config.toml
n_head = 3
n_kv_head = 1
d_mlp = 1536
norm = "rmsnorm"
init = "normal"
init_std_o = 0.0054
init_std_up = 0.0253
init_std_down = 0.0027
lr = 0.000311
warmup_steps = 269
decay_fraction = 0.758
final_lr_fraction = 0.05
seq_len = 1024
doc_mask = true
MLP neurons of a small language model. Each row is named by its layer, matrix (down: output weights) and neuron, and shows model dimensions 128-255. Each number is 500 + 50 x the weight over its row's rms, rounded and kept within 0 to 999. Numbers have three digits each. A neuron's up and down rows have the sign that makes its largest values positive.
A block is one neuron, or neurons of one layer that tend to fire together. After each block is what it responds to, as a language model described it from the Wikipedia text at the highest values.

L3.down941:512570491445497495490459484519458540621523600476516440518534392610506575495531469478502422500438521543521533571488564488572535484525559533400444489439663489520489493544478566516443566394443465576508541588445345474483528504440555347478481494483406482441439469530526538477432511540479437505404592488586474485502578561446514474524469586377520474495510527516440535458513498529496505514571
Description: Mid-word c/ct fragments

L8.down1:469488495495436567514562487491468430564507506421579527501476500444460481535430510518552491499459462466549562446437423489484489516421548455494401529435552503478544530540504456505478488589569611563430487518457569519501567560416578554546527492398414512442585527504454518584535504496576473526533456456483540470485567401451451484485481482491468556479488456494559528575498451560444546488476
L8.down411:563551541531415539485560418484540576414458521531543486514539438410483522555571412557523501565481463474447529504569502574515459518471437518523548596528425465417400536544512574466554482567580513480481574395538460455570522523534555481530519485527518472464414522539469491498470482526455504547544552481509592502551529435544527526489453542470414463480515444469526516484456498414490498488570
L8.down452:475491527481434452547495452488568571493462551489577491504462454511540479472418484418481592492453432559425522478461513538503516533515549579463508494487507527472447387475501499586538559567592476543589472586499392497505469471441525487544482560367464528533432541494545437398544437507607532497387395508459451525524523517431505542445441508380466390607417411510440500449397480492549473524536
L8.down519:449534444454569420539514528466546567417494591448502489595523497523460554593507533526494567567459532523475434418464506499451452509455479465558531484501569464498468482529467496478530426500442460427502452424458448520592407493465491470448476535450457417605425585459426498414539534546603528409579490433475514494489481527571455458444468590400490477524423495403536498429602538571513462501473
L8.down984:458482478536485480429509515582536531411507552440564502501384462519531477461451456495522508516477596547569514490515560467443560520579468471388520548419506563517571457531560527592474503487478527421481476541526486581472477533542494469446479583564484469475543590524499511483434533482503455524523595471640446430561381442477531476426493468526507534596480549532393552480486485542501517446489
L8.down1048:556480435396363409397526486507501530523468537505483569556585505572519516469559478523459422494545528521506490493483469501470497535592464509472452540546459441510576470436486505577582511507523606526501452538373651597494464445451452465489480599542425466451513534542490501514427544527491442451485491567422555576465559564539588509479474478527523531489530582532448465454504595467534534472391
L8.down1290:494530504569557530527506531527463510541473475510447541455425520546490537382465528488509447492483508507602448475466473519464577564389535543383489530521397513536499527512555566507586476454415490476460553513489515469527531554524527581430660414580430496542528546445487539515561468508659430460504415520513483415503521398525480483492555577415524476544576560501401503464550508538505403552511
L8.down1439:470446498427430547558484512570466466499379529539430516464405391508455497478473533556436517507579479502466596598428440531587478456537471582469443375520491595404560536538513465483522523479444569480544360521513576529496488431423540532519548493498554474545548562499474382535476502480457516459441491529522552576425523339562478509454499482533501582429501553576534463540485530493539492482429
Description: Mid-year digits

L8.down26:561496490499500504476534470453429532468481433498492480557492547427500515565552356506502496491507478435474491406520464514532501495583525473489570477503491452403434511494481474496471584520573522542555577411382432476607545493546479483464554494547535466529515534526488469438422488447535603431412543459507569477568527510425397616518485342463492501437523515436452485451478472509401489607531
L8.down295:548538475489630480512494579502400499516504521369478547499562448486463514483439554407400517479475469562454586438507476475490621457477462455530487436447541466473480575537407433453546400486592481496504488437545590487504426558522529491481514528523531606522486511417552524443480569540490532436497502416526514398491428438470441524526524542482432510427547557488414539535481460478580460540467
L8.down682:482516440501579466547511468444513526485495531544528457458514375469475456531531407564488511500471470505521503484452406424514479539564469499487473589449492526584467471563514464507504577586506447681485459449547567495476534547590439475616509530419501423535567471515455532515527538547561455594413548556487482442576531480515525433484443524561520453515613569467494431482449412528529513465551
L8.down723:517530505569501527433536577528505454541454544534447474499582525487420464454542586515470359482495447544546497522521531519460411589472422506520488472505507564448566502529476487607514471575426536436427487485533557535553511442561599436485454405426461477418508443507526505325585591626516552536523525483573476493455575521462543468613500533501508585439556397559535494467544484473533548387490
L8.down955:589426468590521430481504503488551536462551502578394453501569497433532482475437530530575426453476447416539544453514551490504509572479438465509484446364486508538541497505516608594511558520430574562428551520536538562409540599413509487497544450444464509470450570493531492461484497505526538458536534348486519574500513552536474516512416486509528513545509560441515493560623553528547551494587
L8.down989:529442487433505584457376541544509455563548497506611463521540477542438446492563467490504470386433384546506525454478585578525438502463433582501465409516462559463447503329559577505438614507480581601525433458418548471516491498505500567501422563544484476499596496479539561536507500489539531551472514495521523486516408527489463443544612502562430512479514500620448547529501435500510470529514
L8.down1040:504538438369442449465552473451420468394503501480526478570490457518433536554490494507460466496467531562475548446518537477513408474503456387516521536506630442499571513472610418506562515571528567511510534516468483555590529477380466567485372534567433506490611439511512494499502581448534531403501517430565489502484490538434519481499516475387462480506500570480502565523459569463501454466483
L8.down1491:548495462570414486558527426424430486443560498550506461484583514506477500506481444477521509538514600546492489517419595527596518566537481555416535528455514492578477500507580519485485478470512471549574435469593451447490666504487437527454484517433491518525593474598591442473605451588512508502461476515475468492526466527416503518531435504483526493572508550371549507614491514451509478446443
Description: Continuations after "as"

L3.down56:523456476494429446453420406552511520518492418537511571527494520526470466447616550542463537520458528551570491522534391492473426438507525468488403513625481510413574444568590561418532543456553489453478547408454412525497554511590504540532559424570502446480433445507535510423563562388486439413540439455504500500541552534459500442490578558484510448521474468471468528529434440578573530561500
Description: Word-internal second pieces

L8.down204:569511497545491540516594528469427591564596489445542535440511516488483493551469411430560519474497463598508472497486543423457535559463501476414526564569482484418449554510495462512579471475506463338589533513485532512528549551458473623460506592634506462507529610558490456523422504458457507509474566486521501558489406480583518463476565477378497482503478482485506461549528528496467514508484
L8.down226:522480557533452415416346408553459548391515550418392552460503431449373585516520529539447488448497509471486406551565424520577499518588389455470589448483374520445510472561582467576501411584482467467503478456494421515485458542478467482536452506485478471533473548491515529496539525506406568557538512448519426511508411562493520488478457509506554505488505574519455543409409531580520440500541
L8.down428:558528557479556494552462478469577500501442467473586468494527490441516505524484518441505528508573505544570484496449427496457433468559490530486430514519525540520439530497573470538507540407501493339456512525491509509527498396442557514413479526462454509548537560617507500468519473503470521461495540493397514520502482551532491509539398570552507585466592506542484533502462476446442445457575
L8.down439:542502561441462438478505473539360509639531529494501460449533470522482482506476525424520490419526496447514531457575501488433476471486436462509487469476475498509439493472457460519482486510498449429408349517502602391522435442548516499530412487541506524454496508499515425496481454535527551496565567552478541505457538432512516547568602528616566482498548596469552568529464509547487517451545
L8.down462:636513585555610422633474446474479468494480491487525560487560447461512429473474430486506584490458522497631512497401425477538516500530533560502488529480553537545421523474557519470637509455576507510544565473531446443581490468503464530466462575494577520503513516501491462575449386501541578460496472477596549556490447482547524496430434491459518586539515606410518530534518518475539492587501
L8.down805:570494475406447473556508504476465501544526454473416454339592471476521513573490496556617529458526424489516521510495535364486494429523454471534558447523518412555359548475545451496447491540578493503399531428475494416507483464470487492474481417570459503545514454434526528489507510555472531446524518471426490566543537501502496460486502458468499543543501460526486504463520471547511510556564
L8.down849:544462523507512455490549538485535538444577489455508526448536382479518562512439408550453469425485376511562562515460531494447527470462474510426507511446512437500508571470570471496500470493519501418517420512492547504517492506489405512411472497497504578464540496486549436512506531515505534641547460457538427479544553537554528502476462472475461485519445553497580490541607425554524516497512
L8.down1444:560497436528520431443462510544498508464533584479502548531487529461474548472457416560516495480586458433469469491525554496520558469532501521520534467507531520596456531414521541513544563442504449487342457465525492442493479440423524448602503468581438456522435398528496490451460586410479579672526519480552529444580548519463497462491480395534438492599515501457512498470488478493555433447555
Description: Plural group nouns

L3.down186:514451490439445432538519544542485496528506399405490517561578500477446597554498539460575546548529508479613495610579483380419418423507407499475547433512473545400441589563464477581539573490532485568495467409472450585560540441506396468468448606461496477575573560557563569472458515531512512524491513452512493443454498550536552577457510482400480459551518499437537465495570494484532540513577
Description: Mid-word "do" fragments

L7.down173:492477495555465462522507576478510467528461517518500508514493563482496570575330524538453504578472516424470468443457425429485477538430492485456525532451512519387523464537471529526537556508549411468505509524591550469526419608537573500530482500494476451515525539438553563540533414490511533554515484494687550417475504471449511517509598471456456497481423489597497416510528509504464448573461
L7.down195:526478515358518459524524590468489464605469506524490533508507428439413468559412518556443522494606495547536528455555472558517554518518500611538479477480472575440482454409501471504407490431553457593492498567427465461517470533487474441431498551473435519496517449483469498483412464375623464514442482524577516559434519513478519527466492411448481418505443477430560487574429524540531430518537
L7.down255:516513433473570472450487421446457505407562508561506519552488516514555511517525483407507439488575656569499489520509478410488484526512524461536466585491426491450535523475415483470526536562551510537450454457533531506443570503500470511504420516522515596490454445524503475425574446532464478480486517498438454464501517455491467525564523509483582453545595503601519526481527472560609493560477
L7.down1091:511475464501561463603383422468453460519407506385501527428457478488488499575452485496474472592545520566468462430544504452540417562501472460398476534410427477361425502523526636535479547511515563501483506506460505506556472468446469484475477485503500585512589538436473564494511501503474562436541510594666428499495506433506601544554547550571504504522489523546595525496459413526432484526480
L7.down1111:615501391477642475494525492477487532514417553496486471504462420472463532455440492572502393528589469590478481505557547545540506598603491608460499539460467480502455533497504598392489441518463474371513540439511488514473559526484496518470409592517480500588537477475468499538422534517491581530513487362471458435535597513577524506499548472497541444462473463551501475438475524511494575585544
L7.down1272:467401572506459567530460590412488510425478565450435436491464475461536492501581544506488484530513537548493485452566475493449440500494578531461527509504498465413459482471478529569488500530482600693512468502510492496498485435488542411499501476536496467525530488447513576539540526505472489426481481535553474499462462406475450441506529519442500464549583560462495557551562564497535439532467
L7.down1449:566425489486505440540436497466554551495493483481583456539495515474522536560512565559496501488538447517519535419548449524467447534503465552485510480525509538428497468428435524481451564526552563628503548481521513638547494536468520463452484434539478364492533469545430474459531479518530472468483493486478625489456453464513478574595524479493518384554596567522508540535498440510496532626457
L7.down1503:451516481495427493415470493515421466493585604479485579486597469535478427579532480488459512487441527484514486577489525598628495443539489521470557527429440558519471455577551545467436508525443494314491419540507515474468542554471497525532532464468583522479549441473561455504451563593466464454409545474416535474480551436546440449490572448555510483421439436434524408448434519496448523507518
Description: Mid-token of predictable sequences

L3.down913:585458555408497548548513555536488504463563610565582479481522493497396564546511506445422453489578498552516402494487535550440505463485470512550502491559523471520466463464505496474422543523508449178555483579513394533548544441567428478472524576429521465477543473522502477485415568475498441446466548498480467483530592467481514491438517445517466485521552475583474409458466515454488475539559
Description: Person-noun suffixes

L7.down155:486585440428467464426422539556421405447439476508472559482416500461425486486500540537485514509498584538487489443483487450584424505571483487564568467537434491481438570621521487443469315532623478517591514483523453447484485400590498515547476475455457488534487513446485505452430535544502466414510481543430372493449485355439607519487470555506465542459474454616512538422429547540317539544469
L7.down591:508489490471572545497475512537482565472484463408507452543527503596499509547496517602533482411533491509566490473441460489423451414497452483489550476484485553464498487452556513516524539474461558482560614456468536565537432477566603493544576505428506381527564458439507505525492499492553520587485561456581490507518603552561536578529487595467515479563467529484427462515457536476422474407451
L7.down643:540460507468537526448485590507457562438546512465476491439426560548506550487498482599479502608592561561469530396420447512447454504519550436521533456541446463495468551490502491440470510444485528509483529482467474501558594487406496521409545517536455475583423488516547505498490458504428532563428505494614492459548555463506443511515533558572462460552568489463431429506569495520508381507578
L7.down916:499443543525470564576590476556470499550529400469534490518531479611550505492530574524499468537595489498528483565472470523436613567514569488485470544558507455645539495588527499568506482615483538626487592465448429491454452517550498464427412512492439479574529445452432465512489500528494462526440550431435430544557519483395540422446490490457426508460544534542388512582477464457455528466553
L7.down1093:495483496408605648546568469502484469498472462610500529528529514510482513529455488487462531505485495525494538425532549449485471495585520470481490550582474480436545484560520519502530526489563498462523438519519404555499472462559511439515571485470412436519488524517431468452538454495577548463466550537509640535434526481493558490433491547523532555446500517534531468467445500535550584498479
L7.down1127:475476480499520410556644496483541434483479415491462481456487456535477526344478537504501506451455489482474477517452400490515491464525541492421536479567538497441497496487538477439450549421574490555468494503447371448501446458517517566521524528419497531644497526450450486501471564395404613515530509509490457480432522491428512546519532446507548551596519464471496449550545491515546469463486
L7.down1256:521367553488597557534464510511506524512478540546395437565461520457526553446479536480530524555517469467528427505462424511357554479470463348499548531523473518500379425542546500473372499488569503465474573427480448470535513425530387454575485485524551447475518480430440523476499546569507571480527478469633492467489572441473500445462498568549458496635510507419515447454480495566541534584566
L7.down1466:558430432489457508536482558441551564599512480515513518543474554604506562449528485572483529478633486531515488571508481458433545555468441549469489461467505467618480425438562519532499600526497478424507521545566481509504574448426481601474453574464531433530501512509534499493526477537494389559488501600620479484530518452470582501531392492538531443524509462475498514516519443558564418569555
Description: Person-noun endings

L7.down6:439464484398546490443498447550529479396464490445525494493557523496522462537535481415439498589546393399510527541566469500462468583527506489586534482495526454513573546465505441401551527488567481490521516490574435455491419513591501462576573438513447536424475523510424485506538404450449418468446509503467424427463471447541504443552585572560446464501520510508568436570486500472476489577489
L7.down426:482488575493409509573478608568578555509496482490476488550481527596574504492563473440429420609547475433455490560457536433497493529560546600501446451427493506563506564524523496559610490537537509663490458544534458521481476496421519532500487502543372518496577577472487419495448423548473416441490573496461524455476524435526414542522469452519518491519555429484565534485493463515437428563528
L7.down454:460458470470533464452507465494436424467504461510492548503524488560422481465474575559600522489465472569386485532487477478464462521533495486476467495519474665547416528447488525422422496515475482377408559435430521482528495536395611613537544561492499585601563524436418497501477482526556530552497469532467432510506461463561595520415507471488512598546413497551538480484465630469500561547478
L7.down537:558464562566552487464528460407429536434383426548481459427524463432489561540593526467560491438414447518548469466530409478532495522572443471472501527482538451532489541573467422639545523361474535648507554608533560535517545520540531505542564437447468465537469492471510588503515517594603460578549500500460493459517539465554457503466465523487513442475455500481573586480494520543532501479555
L7.down633:403618497465465559447501480501491526485496433475542465457450503533436403565506531420464519566584482565537529567578507407572498540456445430481517556531517495550590500489426490561508576474447522543498433457471547471469509441482470529527468561472575566448385524548553540465466461495508494536520513528513428545463505507536513476524421465454424485445487453545508586601496437468516465317579
L7.down651:563429561485459461493498455554523438485511462530404491549547455535514531508509528529508554642572535535552539554500428462458437554480500496492518468594447407532556528484528429495450477501500415310462451438433433537506485448486525507467499477448527436540512431534544466486575497480448518474540505462489502424400541518537525537496489547536502456441531535564536517532545513475524512490556
L7.down1319:585524590478425433424523492473511559568451503472445515460508543498510564465497550494431507509487429486438400536539560488469394485485462490573652482450512471544463556486533524504526546493469588362485547522403437490527446512505545584468580464565484538484573535473520531465458550506497588450448434483489457468457509478451484534552503547492522486578481541521548514545477528471510517379441
L7.down1414:452441539479534457441506383509567491539525537457500544533589472503406469446387506569481543544419512533540466468491540433492467445460534473437555503493539455496523581479501559471407519476519450504427499504439487428438500504471483529528493464476450526502472470514510541404451494479445519454397499503574453515512504533408551494492478487536544506515481480469475467484499523534538585630497
Description: Mid-word fragment pieces

L7.down82:549502515514444603520420505440496527464545508509502487466485570501505432533431489536463483462518481452427469407536435552512463532484516454629455439527512471500503476507538515403474496406477451459560447470507413510483523502509460521469561473548503534402564570443441533630442525543533560569557467595499457478540556474569529545578494505569443546480485426494596561515505507536459404514427
L7.down239:504472561469490550488654530573543549519490529492546447539525600484459578488440530482506452495536540460479464429519540566591504457496397441577530556462552541565489478488475512508516520448552434458431461449526447513524555434537499545523522555510483585620461634492444486417471494575508513514528445479472534441484521547466531452485577508508480466503501502443496561428456503527500489527486
L7.down479:500521534530546571488579483520471484561477501506494556504539471454512486556367447435502510461428498491445529460449493536500535454440401446570519367665500514525450565542499513499487422469505505472447494535500520526479488487459476512508580431531510457451512528522532587611560478493431465500522524549570518483525523506526553435475476541515503494536556403567446444443534535456472446451493
L7.down950:546541481396377528556546450468529545454474532462513505483591499410545376508517576521477490390482462417493488531444470526566583521466533470592482504485532523536498509546525455494549524483429500563423468525407456502506540572506505503414495445547486502473520512496507551497525524493542547540569526492543507424567509578443559422453486570478527498488554458508397579449565451577519489468515
L7.down1098:458525545537581449561545529514507563466510465500508486429500587533507518499457530519445461484486527507485472393487551445476471565432477575428509479537463556475429550496566437472543505438617501446519466450485466494439422496523519580483603504495525536541542492561480426550436512492581452460518502521444472442463479470583544602513521566441514497566569446384457428460635498443460481436530
L7.down1167:510503594483491548534509447558545600633508494493494587552532515577461448499595456441483527522478553436505464572489419430548487608545475566527456428477523546540564481562507614581497562446489517440419505531444545558472514495548493593478469434446432557449448532519544516530412503448444491503394470499501511508519550514449592407523543499560546421512529498448532626507404542457544475423554
L7.down1174:424491573488582545529523645569476416534559545506505443523474506561504468493560493565447577532477486592503432485561466517471465473459531556561513506515514516467610478532445521468520456459548444481606469547496469447446533459458457431523464568397411545466448603502472587488502497493509542470457456506572551608481460478416457464544567469490520615530423475529478523455513508522496573456415
L7.down1336:522497540536476506460380419687419517561559407523477534428464492539549485460382505548576537513520470505542441518477528666465401500507429468437514515481416502474491526515491537542409560471526453436540625484459417633535533579495542553524464499460545446378448475543539404515477511465430452523463486544469471531465540498535553512515556631555574445488426412464500475439488540536505468444535
Description: Split-word second pieces

L8.down40:482507497447432602483464486525463530484561541543511485645506555551446447496461562477515486548450517456518462542495561541442430528450449498495517471555593420470510457500447500578452528503469570526577486470478467539496466505506528476552448516530404369482516485473392456513527482505448502524434539476519473465442434493561460470512534507379516514494619633472519425510520501421425549509491
L8.down456:571521491558580480587488499420529535489461517631577568500476450430594536501551522537557519514445527511532483535542421535571415572445495499558616528495509468541497571496471530539579427471459509588456603529571557535502515544562569403553597454524530534451519400426519475409481481476480482395473428466472477470513503514501521519598538480486475545494472471637486480549474507422561472493507
L8.down505:575423503552422502432574516521519506529492444545537502477552505454498475449556542553475486467585505531525520431624512460599503491478580578449610446462523497606350531493590506525518514473537439605382415454518607467488451513534529515418495502647464584520428481534537557593523529490550449420485554519537558479600544447596513566574511512456606473480439499513515514434504552392502422539537
L8.down703:534545549484428514500494529502498530501507447415515461518556490519518504490493498487416448509458486508514481425562485497434508496574503523495499458531464511539562507614532576492391463474404516599526535533568438515450412547578537530496478436532464462560556421453492438430499464436491507451521516508490495536457432449512471485491495354421580434424547497551471504521433500518487544501539
L8.down834:430437480529379573558482398478432488526531564498545444531616545505488431563427527592462475510541504576448415486486582471443482571484486428403564560477535418501462507504550439379490465420509515466523521500593556481492506518602587494478548448449538437434440450414554449480471470527607500480412482509472552454487501583588512533520473500513511487505465535514521544505537505629503438469575
L8.down1446:451469551471493484485501517440465465445424417555526532493462642471519509483506613533430498423527497481438523537425558506579468479523508431473546463461549509435513582519498482507475482387528507444525528575403487544408473435598584513484498460513501398480452423437473543471446446470472503595464508592519464504524456447407506508518551511514484391523480490518512567587528585511472483568448
L8.down1452:509446511530487422498495505518630524535526481522518588432530472540401530533522454472500480513523457510475500445507560535522539560501410570504484494517495420529562440535513477505554507489425508448444445514544514537473482491494473468373564504461487462404599546545419510412516539553508422607542541523378455572552481486480457508502476537523542575527545515488544441439430498453469469522442
L8.down1468:461513424537492425524476605542555487584428521572578510570503557497480534408426551496425457512465388488557533550481435508620490585532499521496515415500579499479507633436584478466536518467495542501553531472477504465457468518469579539473516557546469518499442443536494540461559457545532545512574488516471535410462527425481553490568537506371517520551412544477504535536581456504483540479413
Description: Inner digits of numbers